config.yaml
num_hidden_layers: 15
hidden_size: 192
num_attention_heads: 6
num_key_value_heads: 6
head_dim: 32
intermediate_size: 768
vocab_size: 8192
hidden_act: "swiglu"
norm: "rmsnorm"
norm_place: "pre"
norm_eps: 1e-05
positions: "rope"
rope_theta: 10000.0
rope_fraction: 1.0
qk_norm: false
attn_scale: 0.177
bias: "none"
tie_word_embeddings: false
parallel_block: false
init: "uniform"
init_std_qkv: 0.0314
init_std_o: 0.00574
init_std_up: 0.0314
init_std_down: 0.00287
init_out_by_depth: true
optimizer: "cautious_adamw"
learning_rate: 0.000587
beta1: 0.9
beta2: 0.99
weight_decay: 0.15
lr_head: 0.00942
max_grad_norm: 1.0
warmup_steps: 221
schedule: "wsd"
decay_fraction: 0.834
decay_shape: "linear"
final_lr_fraction: 0.0
batch_tokens: [16384, 32768, 65536]
max_seq_len: 128
doc_mask: false
train_tokens: 474900000
max_steps: 12994
dataset: "wikipedia_en"
MLP neurons of a small language model. Each row is named by its layer, matrix (gate and up: input weights) and neuron, and shows model dimensions 80-175. Each number is 128 + 24 x the weight over its row's rms, rounded and kept within 0 to 255. Numbers have three digits each. A neuron's up and down rows have the sign that makes its largest values positive.
After each neuron's rows, "fires after" lists the tokens most often just before its 100 highest values on Wikipedia text that the model never trained on.

L11.gate290:165177093156117115137108113159107158148172142111144123128107051107115065129147081137115173109116131088132125126107115091146139155172116086146098109146109128145154128110078130131119141088111144116106137122135156131128137147148136124099125186118129103117121118100138140125147147134134123146
L11.up290:166164110135133169124108094132110133110132136092109103144143135134111113124156107140131113126100150160126111137123164109139165086123137066156120130119109104087148102135092125089133114113171110148077135100137159084156105089189133168124151146126147071157159124126130116106071127180075131121
fires after: " =", ",", " is", "=", " of", " c"

L2.gate756:128131140127145119153114162154153101063101105092131137118118148130101134145145111142121172125101121148167088180153106153129144153138148122126098116095150145137107109165123096105126124122137155143110188127104109123124155125187143127115126119086138077130103142106128128099113122120112144157
L2.up756:101112169160153106120107148155131058118102117095135104118140153163086155170142125091117152150096136151141120135176136131137137140111146131125099115076178101096121120148131115125113135113118167116141106103164115105136133092181089164087135090088127120125113148115120106122126123095111100182
fires after: ",", " in", " of", " the", " |"

L6.gate393:126117101107115125155128115087098160134121121089091114089132171110123105130150098160153151142126069168072137140121163105162128113130114122182155125102127166153100140131093095161132123090116164083108149116154120122134142139128162120165140082050114131099113126146156109087131156109125147140
L6.up393:135066083126156115136129156109103115144144158098104104118158129104120101094141120151159132111114120123150144149170119122112167116120120104095102106102123110076206140139119159120151123067161153136140101133134140139146140094147139092155119107143148113131161104121102155123129148117120104162
fires after: "-", "^"

L4.gate600:124178101133072134185144123099085165114133122067136095168119106092103112177101111081125143109148139120112141131147165147126105134109119125150164093133117115178114099118082127107141104126105119137094129113156146106142134111099162107124139127080131106112135128131132144143121107091114136132
L4.up600:158130138150073114135152111114099137131127123115141122154125103140084125137143135114105141119122151108158180088121149127163126094198140107131125136146134143139121082122112107154112127064200114142161127127132105134153121100094154128133130143130109131099124124141116164145061139130117142129
fires after: " |", ".", "|", ";", "="

L4.gate211:115114102139088100126115072115118138141132124116120180181127128129114140142117114114134116135121116133149105123120138165152094149160134087097144112128125115130125136107116156107084117091138159113078053092132078101130085093109151129132088093111090101116152108158144143121086130134137163127
L4.up211:117094115113119131103095087146136156117148118128114060166129143071137115144127121134122127148085102093134123098070128076162107146090113123111105121156112108146151105112109149128131154120108185138137134105109120144176140112166131152127106125081143112114094103190128168118130139085141132124
fires after: "=", ",", " |", " La", "c"

L8.gate678:124076167132125132167147156143115151141117159109071113128086076111110120115111113143115128142096104110128120101098123104174143118096127083137146170148170083125119133128116157122130086093109142104073166108142130104137117128083126114148094111148121093134140112129131103109160156149166194116
L8.up678:082123125106117101104164141148116154165103129159137098134127098152127083136121133114178126133112129088139173101101120154105105055101126154123133157120161087171136162121147156147127129132124153123153137141161155176152117127176163113095127116157105139135122130097147122176130133148143107170
fires after: " was", " is", " as", " are", " were"

L2.gate618:167185064089105147096129123156126171151145136075134160107131178125123123142121129149124144096128136129119159139124130126127105129160136124136152118152117123126098186127141134124112113136128092098144112134115113143102151125154122087100085171119097122115142142109140167145200159130146159136
L2.up618:155090173126102130133132119130117141109122133131145102127143102110117147110115156182125121152131136128134118120158162185085128169122132087088106127151087153147146105117123128100144128171139109150102150151137113114170160141116147138147138091127125102139150149150132119096099099165128124129
fires after: " (", "–", "(", " +", " −", "/"

L11.gate348:121156108110138136150123112150143125120102124171136125104134148090145145132121121128174124130159106103067093150096133137154122133153095130153139118120099093121177123115112077101121143130161081092090116138179163116120160125123129146171118072093088125129138131127149153105130136169100167126
L11.up348:135109114120084125142134130138145127124155113137089138099138124124133116114121083146161114146131115089108117102149121104122160177094134103176171177103102154117162131135127084130138103104154092168108108150083126150146111139146134140137114110127097141151107148153158180122116107136103145113
fires after: "-", " |", "uted", " Release", " Music"

L11.gate709:160105147109130125148168090125113100118115121113139128150125145128133154113117111142147189091093125159118124102087102136109148156165147062160133096147105099114210113090131131073124174115128150132136111111115106110136127152116109110074119156071158138159142132140169141112133099098108083135
L11.up709:174123153138091130138131130144153122127123143118123145123092151124154121075109133153141144147117125153133145129137159087128130167200150099107099124100097093066128113130125153115117152147129150123162116157130160134129145118079119170075157156124149139161185093122154166096183130120112166161
fires after: ",", " is", " an", "\n", " a"

L4.gate643:164102101124098097154108109133085138109107127124133155129129163113095090092127116140070102101118156139136143115187171135109088138121134117137102120083135160156133128133122125119138131147102135136131121130109120138165173142137131100177098121125126140099111134173104113105149085144112148109
L4.up643:103142166052120109129138134139142109146120132155147117143133115122154139155119150158139183117101111145133123135116093142140120156169129145124170122129133136111155131106142157099106137143113149147122109086169105155110128137097131103133117101177152110165101142145150119123150104149168122110
fires after: ".", "\n\n", "\n", "-", " Up"

L2.gate463:139103112103134112109131113143131103141098146088147127139156120140103157067182144139129127133147137084070149089112127174113119121108125106091081131132161143106117174110144112133137138087142119119167135132123101152154142140174119112111143137110123105154132142105109172147142099141102152105
L2.up463:131094140027109132135104153155158111145129137107173136116167171131084115094118150155157124098132166117113120142096130147125118119132145090123119126158113136116143140095115137143120159156148104096136076103123073109137180133126134098135105129152150113138124160087094146135149149154133158124
fires after: "-", "\n", " −", "–", " +", " ("

L7.gate403:097138107106146149166185126143138153134156136104153088152103162104134133120146139125111120131095093109141108132151143149134139148097208115143119142105170138117137139155123131108095098117148144141087121158153120112127118139122122132174115122141127097121107075134092123099127163148114151141
L7.up403:156125143152114107120160093151128164113123127137172148091120111151159116112081118132091100118118108112134137134133135153116129113121142110084126146104176090160144164119163158095123139144143139113161152117114135109172150153144146129071097107134090162129094110103138139131133134067112152092
fires after: ",", " that", ".", "'", ":", " because"

L4.gate244:124134134148109132121159117168150115159128091105122145175136131134147116128137100130105167085166154126102157131125079084148113142136187101147094101140143116106082107135119115134110148125120214098119122114163141133109131099123070117120106136112126067138185117112124152131126115136126118141
L4.up244:110118135096105107137142108174172131076127126141124126118145150151105122141143125085133134086141165145095107136122152150094158115118139164156103170131125158118147089143114103187123120098129124123132117160125121136116132152101159110100147146167132096149080137155125128132127108135117139115
fires after: "\n\n", "\n"

L8.gate231:161100134108106097143133115142150191148123143114126142182076166151132111185125133141141152124121148100133123103115152121130130096155132115148118102133149113109124108090095129126139103113174108109077105175136141120157148119131134109107107077104085093100090095142126155101153133115124162132
L8.up231:115167109163115141154113125118095051116146118132175116099169089136140120081108149118113096105143118147122148133147083156111141156106158127120101141102115155137115119142165119148100145095123148087136122116183137098101135128128164147144130164137147150135147171118119163137128127121132128149
fires after: ".", ",", " the", " that", " The", ":"

L11.gate399:155154113159142119122145117090130126095122125126099123103120125147077153141153131129159133101109103078139120088145131146134131104135158125155142088125133126148098144131105144151130124154172151112144125135106149103109137125121152136152092141118159086162132144125131135117193183121147110140
L11.up399:105124136141127150153086132149134132142112163128146113092129151135147152117163153150122105122161111083119116102179096097137155158099128095135120101135145086118148084121104129163117081129169138111121138114121146158137134142139107114098100148096154132163103156152176144106139151129079118119
fires after: "\n", " Press"

L11.gate316:160150103099143146136106149150162138143162121101140136189121156182084124162107116125132156127116127135120081137117142116129117143140146092169153099182101083123124090131132144139119117144155131151106114087133155084151132145141117141096139089122151106107124161131144177125129126125149116157
L11.up316:145128170159138101134129135134114125103138103178142162138146097118096125135117164138153095135134149108149119165135127133142125113126085153134155118170131178149124102123129093112111139119149087138181112134165158118133122116133098164126149117124114125147118140096098124147129125140078036130
fires after: "=", " =", ".", ")"

L6.gate399:126093122135177070092114141100119133087136116121158101144143171090144123134119136123148145123175136141112138120136145141146161168147085109143129121135103172146148115111060139133119124134149140115124129128149139130156132130107147127133081160117094131112135133173183098106131124119133156135
L6.up399:147121133143111156101100096113109139106134115093122151141120154132139155123069089111131159107152161128093122124179144145123114067165156154103084148143133154182110119095131085135152111142110124125143134147129100115177155140115081125113103154112091129126163121136145090119152113136092163141
fires after: "|", "\n"

L2.gate260:135123121060069161138129122137147125121139083119091128078140151134168149134100114102146162112137105146129086128132154170134151147123138130126144140097116121121133095102113158140071172156134112098125116098104105101134158128141133095152136127151112141127064157111063155136112150157141173084
L2.up260:120138141124143126132080161108143110144138106130153090106170169101123125121138090105096093125163155114132160115127143048141111100115111120183113123150122124096135172103128145147103090143092128139151113131155130115151145119120101131134155117129149081173112120114135118142172157149120125188
fires after: "|", "-", "=", " In", "Personal", "ical"

L3.gate17:079119100108121137146107130144101164137125143153112121195133131130135140143086122088150145138147147124094135122153110159169158173136119095149086141098114130117155117109125139132127155114118122099113115105161148106090150136133139129175152092087133150138136137127154178067148123089069151127
L3.up17:121136132120169133159120111086094136156131128106106148143125134142161119117129063096188152110176140151106107123185135137122147125109085094133114117120140118167157100122146130108120140116096148131084103114134063137136114129166122165159066127138101141145104118101115171147168161157096103105
fires after: "-", ",", " (", "W", "5"

L4.gate238:120121091134105110084125128113095130117145123122131108151094130116124118098133144124138111120130086131192081156148119152106154153114174115135160116139178144144144137123093123080087132134126115101129110097130134141174100099151155117126105124082123140113126118083151155107167168129141170160
L4.up238:177165112150126128121146129128122101134117141119159104155186152129173128105135148093162155111161175115132112128160162152105128132098140153115115117127124125133161109113124113123164140138161102142112138177144130124124154135106144139152081142110140122103104141168104127138136142164124156088
fires after: " (", "W", " |", ":", " −", "E"

L4.gate578:169090148166129112146126145115122138104148118093117158129162147127115140123169112078141129109152137175157132117151125175095109179095143140138120161104102111131113112114059161112117137107097106102106112082114147124119169154117129099206113119121109102133145108205118142124093153116168124128
L4.up578:098105138138159142118080110119161127113126141148114120113150114143107091133104070115129175114136136134131085139104110139121156080155122149111112093100123100127103131099129146142102140154131149078153129102122088117164121126120088107135118103160142141121117125133148117092132138125120152157
fires after: ".", ",", "\n\n", " (", "-"

L5.gate108:119132157137126129142135159123134098141118091151167127131118173148127152094132127113137120124144187121152116119132113185134128135156130139135139094142106125108151130066116104097135102122118163154123103126154134101122108164151157157088108129107127109085116144156147164134108119123103130139
L5.up108:144148115111085122113133077151171157122135098105135147137120145121122141140073108107165121158119118120095115155135090111134123083159126132118106145147142150120113140118128096180131132109140094125092138105121115134100111138113114183170132132125150175146135128120118097127197137134091098141
fires after: " (", "\n\n", "\n", " \"", "|"

L5.gate436:137132123104120135147147114132125160144153115157171122152104175129162147123140138145142134145142140134132115175137073165141132153115118105168111147121148141111126103106104158125130117144143130138098140131133130095102100151140184112127145105102148119096125179161143108083149158136112174151
L5.up436:156146087169153172106156090116106134095108163160140131143134112090163144146121116134135119174125144144086155140121142115143126142112147137135110165154129118192160135123128133105073158153132135139102108169075141143131128123166138143100151104103160083120112145146112122132099116113139148105
fires after: " (", "\n", "=", " \""

L3.gate158:147138118122093175132201122117128082118128080093133148096144135145117142134150070103165132151154119102119115145154120119167135142091168158147155103109154133133094113138114109105131118109178171144161139126125150160121121113163089117095065094134151078134153132136138143153155096142122074133
L3.up158:129120169094111161118157095136160083149138112106133124082149110167165117150140132134142112121116098109109138161111146105195110140104140129125121118116136139118127078141134149114117135098176118146076117136136134150172142156150119148083112103117118114149120125154148168148140118162088088137
fires after: "\n\n", "\n", "P"

L4.gate410:128104098088138163106108106133109122136099135116146125166157179106124153131077101099132145091178124109146145108140148130102116163144129116139121070127123162161127156116140166140141155121128128090121106116122089078151147146125110103176067100134134116180131106090140109080141149140143107103
L4.up410:128150142138096133122100139127119106147103106102134139110135159125172169105095129129137129104133112110130113122157130127137139135183131141098171119108128118161123109094104105107139151155151145094100104113141130141118158167092105148143123110114135095108146101153114167120170164130129158102
fires after: "-", " Rot"

L8.gate693:146143106120140148124155108099092148120090090116124136100114155101127148136104163119116081084172113098138118157148118118154084113155128166151143094141109169159134146122103130165108126126136144087140130120133129119152164130109130178161122151124149097129088156153117106079136125066130157094
L8.up693:123147110169150132117096087104160104133118111117138123134109101156136192140124136145101124117075135138136149145110125157066097089113130128117128128152079169143126135106174142132132140191127150110146118154125095119120141162111102150116120136143165091144121149143154120122110161113161151099
fires after: "|", "-"

L6.gate408:147143119101135119093103092124111173143149078111125153160193164147162122133103122151161150132154125136114148135153143138170130105165167143126180102163120138153155135149072159150112142134160157079109106119107150117110122125153157142129147144091112085129135149135120152099178117101152136081
L6.up408:177139168148142113142125105097148181126150081127159144142107112175138139146088117138119141139153125114101118124161154168145149147148171047122156074112137118109120110086119091140138107144154099110089122120111134128092137133079119133110137119138135129139115127158165119115135137124111135144
fires after: "\n", "-"

L5.gate752:079085080122131117149123120124115120080140123139162103119137153124138102154151153100137137145131130186145151183134087143091131140093123157143103111112151087088099157132104128092150159110122116129097069136134131137129100108121158096117141101124096107130143141120124108129107121088105116104
L5.up752:151103080111067113151157128083121148103124093085170136133111126131161090151157120098202130118130158099117112146170126168100098087124144124156135162116161106139134124144139102107121125165142060123070149117140111140125115128152148093130091167124101137143126132167156119113145133130122129107
fires after: " (", " the", "\n", "|"

L5.gate202:117086131116115140160097100133085132103093090114140141134158161108174114128130095143119131090165148146153151148150114124175134132161154126130149113145072100170146148105085151139082160152100132111139144145147132094109140092137113090188159122097120087152127141119110113068115150130172160094
L5.up202:145099097135133158149094106109130102111139109087143149113171156106186118141103136114101131100102176136162107152114070128162108176113131124140179076136126133109147077111168141140131161170109130126126092141174116095112140101110131137136135113126175086148085128128120131118156181115137107093
fires after: "-", "|"

L5.gate736:116115132085122129137154112125153148129120167150150170183125135089148143135129120141111206142110161119117113149138109127128111157104159111133096114094108125116111120097157128101140132167112142127148127150102137109125150128144158123163097140135156109146136117129105123096182122130147178102
L5.up736:098130101125116147204119139137183110148175114152162116118138126123169103179118133126135117118100155073130129108115103106160122111085146175137136115097140120110144123116145159151152148137118119111161144135107143076170116126165141134158138152093156088101113076126118170128135121134166133131
fires after: "-", " (", "Se", "/", "S", "ace"

L5.gate170:158156097132088104120120177112105163113121120095124142171136143114132089136125092131128155101112166143111117135164147165132092139130103072160156117129120107106171121120099136080129128120117146151078133132107081098080141138119110115147144131107104109106128144177162114097162134139137155163
L5.up170:160102130120152124126141082145105123118128106115106157140160170160108130130115142162122082136113131133126131105092088153122113113126113151130093106119133135104130152108134140101153122123116101071071137105137127132122156124127123166143105096157139135180106123200113164064197097107108166093
fires after: ".", "\n\n", " (", " \"", "-", "\n"

L3.gate27:103125121140113131118117152147087110118132117106117164160124120116158126161141120125130117148132127170131108157133151150138199149116147124169082154099098163098135115136154119159121105149146112116093109152075144144106135121154145106157086092146123134132130094111162148106162080107114110096
L3.up27:148100129145154162109106154096087098081160149116104135134164096107129129170124178131141114114106127149108133141110178161148156157087120105148099142126098181063130117150202131139116125111159127130144111097126131150114133098149132158138113109133146150119121152107159107137133112116114072135
fires after: " in", " the", " August", " October", " January", " September"

L2.gate87:139095123119128139154129146164138169168156144129174117156151114099134146090108130117130134112152182150129143102120091108118131119137114083120102100101134116128126121090096138097112127079137138162126104119123146093100130164147152124127098107130132085166143150171150124157129143115121081143
L2.up87:117134134156108130113112109147141139125119133128129120113131072162112134141131093104121169145122157131128106125134153080114126094116187136149172121125113136109132193132125150138116144150176089155152105142100109133137136138151184114097203139152091140127105143142083112123116093100118135122
fires after: "|", "\n", "\n\n", "=", "S", " |"

L7.gate302:143135109114125084135182115104133102116139149127121098143112159127126146158114160153123135179102098114121126124136102174148128160143115087144088136130160152094103141142094168087091130099160107148135102105168177100157135089157159132146101107106131124086170157086100153134160113129155178130
L7.up302:143058143084109124121095139117110102111100145084154152086101078148132140096137121126118147131146127141119124102137072108099133130148169135124111109121131163156135125096109107096134138099086107132127137120103146065123180159127108106119113130117116136187129149167123168114124143144117079155
fires after: " |", " (", "|", " Run", ";"

L6.gate44:094143119081120097073138167111138157124158101104145118168180153089151117167114150141126122143164118085121117124122144157080111152083114131136118106123130148124150106126085112142136127148149111140116135127137155124145135114126174116127109114088095101117161104163157118094096097109163140082
L6.up44:132130133146094151121131097153148152125142131103125142147119130170146142098176099155132105136146154124098138138152156109133161163116102182101105080119121148163183167093106114150100127154147113096108144079132112142113131119093133158081090119097100128139095147087122108096095116131134112103
fires after: "|", "-", "\n"

L5.gate184:126146133137097149151103176096131125130163081136084094114150131111090129085143138151121126147166117146119152161139144129160102118146096098188112114141136107112129161093101139116103115135122138115120123091125109113096125140130109086115131116051120103139102186122156121093110149140125155118
L5.up184:153107140168111132153132152153177141124121128097083117104145113106101125123127132161112069096162146135123112139126143121160106094117100142151097121138157097064128130155124101136139146160125102125146132098118166145088115103121112109101144142088162146138119141104152115134086178155107102101
fires after: "\n", " (", " was", "(", " is", "\n\n"

L7.gate459:172109076163104184109111142098124142117135116110146148112128182120111087107145101157114169149133111104108140097131107155125142116118118146166087127132097180155125088114076142116116102133133167092094138127134135119144165139146138130150141120117142102117136156128119131096180154112134144109
L7.up459:136109145148149162097087131129082125113133139125149169136123127094146129105130112123104146121115149152174085090153103096118133109133116139094135120150134128117154101163120092121147153093090108161105112153151153133129132116119087111115142127151144128161149189155097122144066173152127110120
fires after: " |", "|", " the", " h", "ing", " m"

L11.gate54:134132127116189171127109098149147120164128140120126127166144159133130112152131115133111150107085115138121117184129109092066148134108146118158196123095105111113139088097112138126068125162108129089103127145118166091128127083112155128135082118083152106131151129159102140133185120117140141141
L11.up54:142145113119114161132146113127167132128164112183138149154168099096144127128138147100156153179094121142103109126098127166133141094134121136151138159114124110146164132109122181175118136159146105122149099149111176071133147108104110148059102126141142138128154116155075148139142169097094104162
fires after: "=", ".", " =", ")"

L6.gate536:159142139165128083157149148130136137104113136127154149100103133104184096121134142142128123153130134111145106122150102149155117108109110120137103145112152142165110083141122127102165091153103144082091112120074107089111145123106124114142085094128128127126122135139146141127165127087149144145
L6.up536:134119141162139080102138125076147163134166151105137140121108145119159108141143143175130136137130137129110100124118146144169129104151118088092167096123105093103080150109117178159090136140119157114112112141122125120177104106120160136091132116135113149113171170071149122170141164134132146170
fires after: " was", " is", " were", " have", " are", ","

L4.gate714:145141110130137121132156148077129114150147085086133128119125138159136131107146147111173169122130143186126117058141119148102170131165140126135138098122090152121117146099110125113107093160127143104121099161156154139117109151154140113142131115080172098157180132127117181121127091110148132173
L4.up714:128132143134118106125138127138141155130135104124115130111122121153127142135115099137133124112158134147148113155092092103154114114139111110123104109150091192086166153138154161141107058129121103118127109163141173131136099131150145119136152123127177122155140086073143114127140099138128144124
fires after: "\n\n"

L2.gate333:125107128151114108131141134163133080135144098122163108179145117123125145100144104183162140126129146104138145137111137133111118173087126138135085097173135126135123106092169148099126098114149119125130121119097092141133086105149157069105130155132156110142144168117137147088102142146126099141
L2.up333:104110111147090156129141140127162141109151159136093105134150098094081125039125106154144104120083089135135145133107139147134084122110119133135143141150110159105126152122125122124090108139137154129160102133118148124154139117149105125083134093075146139119138088152117166115142141117170151140
fires after: ",", " (", ":", " |", " −", "\n"

L3.gate499:143131104160125126120121186142116107141124149137161120140143112133121109178095121118095143112073131155148134131150147118092134096149146156146101154090148164109135101164135116163168130175075144143086101123077092127127111111102165107106163096143143157115103060143115106111142146108129134162
L3.up499:123145138132110133109136161147112121165141148144157144098134126126148124183124163119111102119135106132127124140136146135138134112120110143144131122139187149063099140174126171119141113117130183124114111138144160148163138128136145126128154107130122117096093134122096142200127075090148135135
fires after: ",", " in", " August", " September"

L6.gate716:178123094103158080142118115151167122143137145121121126145058114143106088166119095155145148108115140128136092121134162105142195137104137105131104090132150183122137106141118119177142130109148123138097141121064101148127158154118123098110105124102104093146127120168106170142177112161166154114
L6.up716:159126159117103098147103111056154121075137120097102117143121113148085114131104165157165076137098107122065139098123101138125109125093068117111115116133126138100134182086118139154132154131105129160105166137117100098109144153114111149097171142154142157159170143160167132133149120112135162146
fires after: "-", " (", " micro", " \""

L5.gate667:127175131113111119155157110154086149152111083149116139109096193129111151110135118151144152183129133144117113152101152146131139112161165167134127114140130149115110170117072132117125111115114146141129117125138132117093133127154122118142124127099113103117118125132160072067140138116138133145
L5.up667:129147109157083143141143114153116143146143103090115110115110149147125155120143116147117099161155141126085106135155115147142142118143108115121103141135144135117132111084129147181137091116130117174088138116124115102090138145105128139123118162127193117135142154144165083101140139104107135128
fires after: " (", "–", "\n", " \"", "("

L2.gate154:140158121107141092118095126096101152146120113118106092182112142099140093149135112141107167159128167169158134094104117154117148094083117097147060113108083169152124090104114120118113100121125156152128126128149174133134168134119151112156141120149136099099109085153159117121145126141108099108
L2.up154:139104152112121103149093139151108097116149148102118111157105106080156148127132127113111140145180137114134122105119101150112124130111097127153114138151126144123127089157131137121085111117110145186120090148134147145123132115103128147129156119166148106078076131163137142144123119168116091098
fires after: " |", "|", ";", ")"

L11.gate296:136101107104121139164143152121119146161114107100147135141103176114066141101114120114162130148133121140149136110122124125164094160120163133172159130144150124096156126134121127084142124127133140129139112173122116149101152100122125108164077113112162104126177112121134103139141113165117118091
L11.up296:106123183158123163124160124125145182105146144146129115081148194140112151095143138113160155114134097090132143086131129123129146099149109170115152131141096132141163091123120118122058131162131161136152107125123164165148137138089133117150123151142124128105081149170135147112099130165112140148
fires after: "=", "\n\n", " +"

L5.gate478:138138114159105167160120145108081153145136116111103101098143137138140106148162102151133148105142153107097134096151144116129138131160116078160105117085136133094178130123104143118116107111107149106108107156087071135130149120126130114091118156101152132129080163097115100091150110120105101187
L5.up478:168126100128115092122170127127113109087111138134159135177135099117143084129129135144138155111125182126123088131093136169150082126145074105122124088144089120146125092101165132110134111121163113159134144140118116106121169107100145122136110145133114169127128110160100108163159151106135122134
fires after: ".", " \"", " ("

L2.gate328:129133115159121095176123126133155131150144114119157108124161133143085138084139140097126145161131194150117113109131109153123123119146138134142113143153115118113177113130113160131106120130129138109152126137149142146106179116163143120095144146128086095127106211165091159141164130142114108150
L2.up328:156116130130168110124120132190138120149155125110114133136147124093126121126159107069133135155163155130100133125151114123122095145140139113115116133128138124109155152150167129147102117100166194120147141148145123137143142113152133123140148146151097086120133145158097172141123147144126105122
fires after: "|", "=", "\n\n", "-"

L2.gate568:150097089138123159136115127098135127093105142129124084115074127116097154115104114128113111131111095132138098098126111149140139154122081107115146143129106139140166153103093111120111127115155086123110151055118128123152133132142138131163136141090090154125129134137151129136098126109122142127
L2.up568:150130111136099109113158100161081148176140135152153123137107152165114113070102129109120118114181199087108093149178094126145147138113121136112157121135125146125144150121125142167158111129118137160150195119167108129105109136084154109158115136149146074157126158106128142099129123135109123102
fires after: " |", " the", " (", "|", " Release"

L6.gate677:145128154115143095128118167093101138144133126112153121113201143102151151155115138131179174174135129169123158125113164132117162151111119105160136141108076137158167109114117175148167108140171130094122122170124113150110116151122160135165120142105136095123122112148126181120152150133158124169
L6.up677:150110125124141090124123163126144165150140110151126112086128157129174118117109138110131137155148137181096137112124131112147124114110101095105092123161098112107168089096153148152149100160144106095111081118123121130179125158129130149156119147133110120149104134119146146102122156153106085133
fires after: "-", ":", " of", " Time"

L6.gate667:126132118169127114090128139103122136098149113083105118112076141080136100124118090115134140172188132192145120121121137156149121112140108137153096120147104148162140139112085141122136142125163124128134163094167090146154143116135139121157091123052102130078124098155156123106098103144132160104
L6.up667:131120092130115127079119087170108100119135136147123151131133118162128149118143105108131182143106157114109141087114134139142127090104113109110096150113113149139098111079122156181082137153109108111074180133140149104146126131115115119112103172106113108125137130178126080112150146136144126151
fires after: "\n", " |"

L2.gate648:126159155139153121111140100125094143104095090127122162101095142184112129146116121116121137153139127148150145157142085148163152119112131137163102183104123158164143131128053102146144146156118099131139157112155134093082158137134172105147131131081132146119159102165144124108151139114134111150
L2.up648:140166138140137125101145099142135117109124129151092126086108148155108149136090147105145132132157121158145156150122089118142167104128123131137102167124149154155132136127102135148176159138089094106150114097156116078116153127155116145144134143130156128104159079135134101112150141137103121136
fires after: " |", " 3", " 1", " 11", " 20", " 2"

L3.gate760:177154105118147157168127107120104153123112122152128099139128187154142110165108163135083163136126136113111127130123142121141106129137167093141135109142123133134130121169114124105130111126147100111131105152140151142123133079147143102114116169133108115119123087073075109153132152116127141116
L3.up760:174152099097099161167135136115139133136152183118165105112128139132117143135117168156085107124153142104120127109131143141148142125155147060132155119106148130116126144130134131136122110143133105122150106159121111150107149138143085126118138198187119158152166112076109098181124100142106159105
fires after: " M", ".", "-", " $", ":"

L2.gate204:122141123130083079153124149107114131116113114133145131183160166107164110177096139130117142156086153124164073131154094120114136148132097111142107107134148124145091065104146120131133118100147108126096071098141129094095135112132172129129100101130141098102124137129148133086190125100162105145
L2.up204:126158142161106164151144087168109106127118141146146102117111105101122122158143129118157160140113140131126153165141157119124078130098133138118131138158159116121118136105126142100172117093127170140176116128140153128137124103104145127112142117094100104122140143142161133141127108124114081163
fires after: ",", " the", " in"

L2.gate404:160103126103072133147127135167149128134128134125148141141146152134096139094149105113117146125175166171159111152128090158064130116139117115122106112125098131115164080136123142111152098111148152093098135142115118096121149156156135157078142092123158093153119179101110131118149112178108108154
L2.up404:117088117112104163142124137107113132118126123160104136102163114112127180115168118150122094060108102082153159125107147070114123145102117148099129137130132116141101127128105138079094175107124141076105118159123147143168155128164099134136134100121172148156141158116119155147109110120094147132
fires after: "|", "-", "ing"

L5.gate304:138141121116105145148126126095142146097173066120115124119119140110100120105141154124160138141098122135115077107138082125141147165134092133128122135097156115116146137142116140140131100124112137135121110088173142113114150127141162118185095099122142101088111170115139128094169150128130165140
L5.up304:134133096120198173106149078155145141073156123140120105104107118134172132165099154105108122123147148099118127141114114143157121164088104112107115107095164142134110167132128174161112110093155106111134163132167135105114084113103110140140128134152178101086089118123083120142130102134127123092
fires after: " (", "\n\n", "-", "="

L5.gate387:118117129141137145168067083144129117098133129122099158160135138145163094140131125125121134123067140177127114147156116124085156141175093132167097114084128111114137079128129188138109106147135147119119120126098117119099104137120117137112135131095100085128125098163152125134154113122112162121
L5.up387:139175160120112127120121163124146158090133120147168122154085179143123117158168143153158134135157182174127090137157130129137129129116100136163153133101126123128163115114105137128116128119121150163130172118138135071119108157108113131154111130123130134143126166157172113100124172130148143119
fires after: " \"", "\n\n", "\n", " (", ".", "-"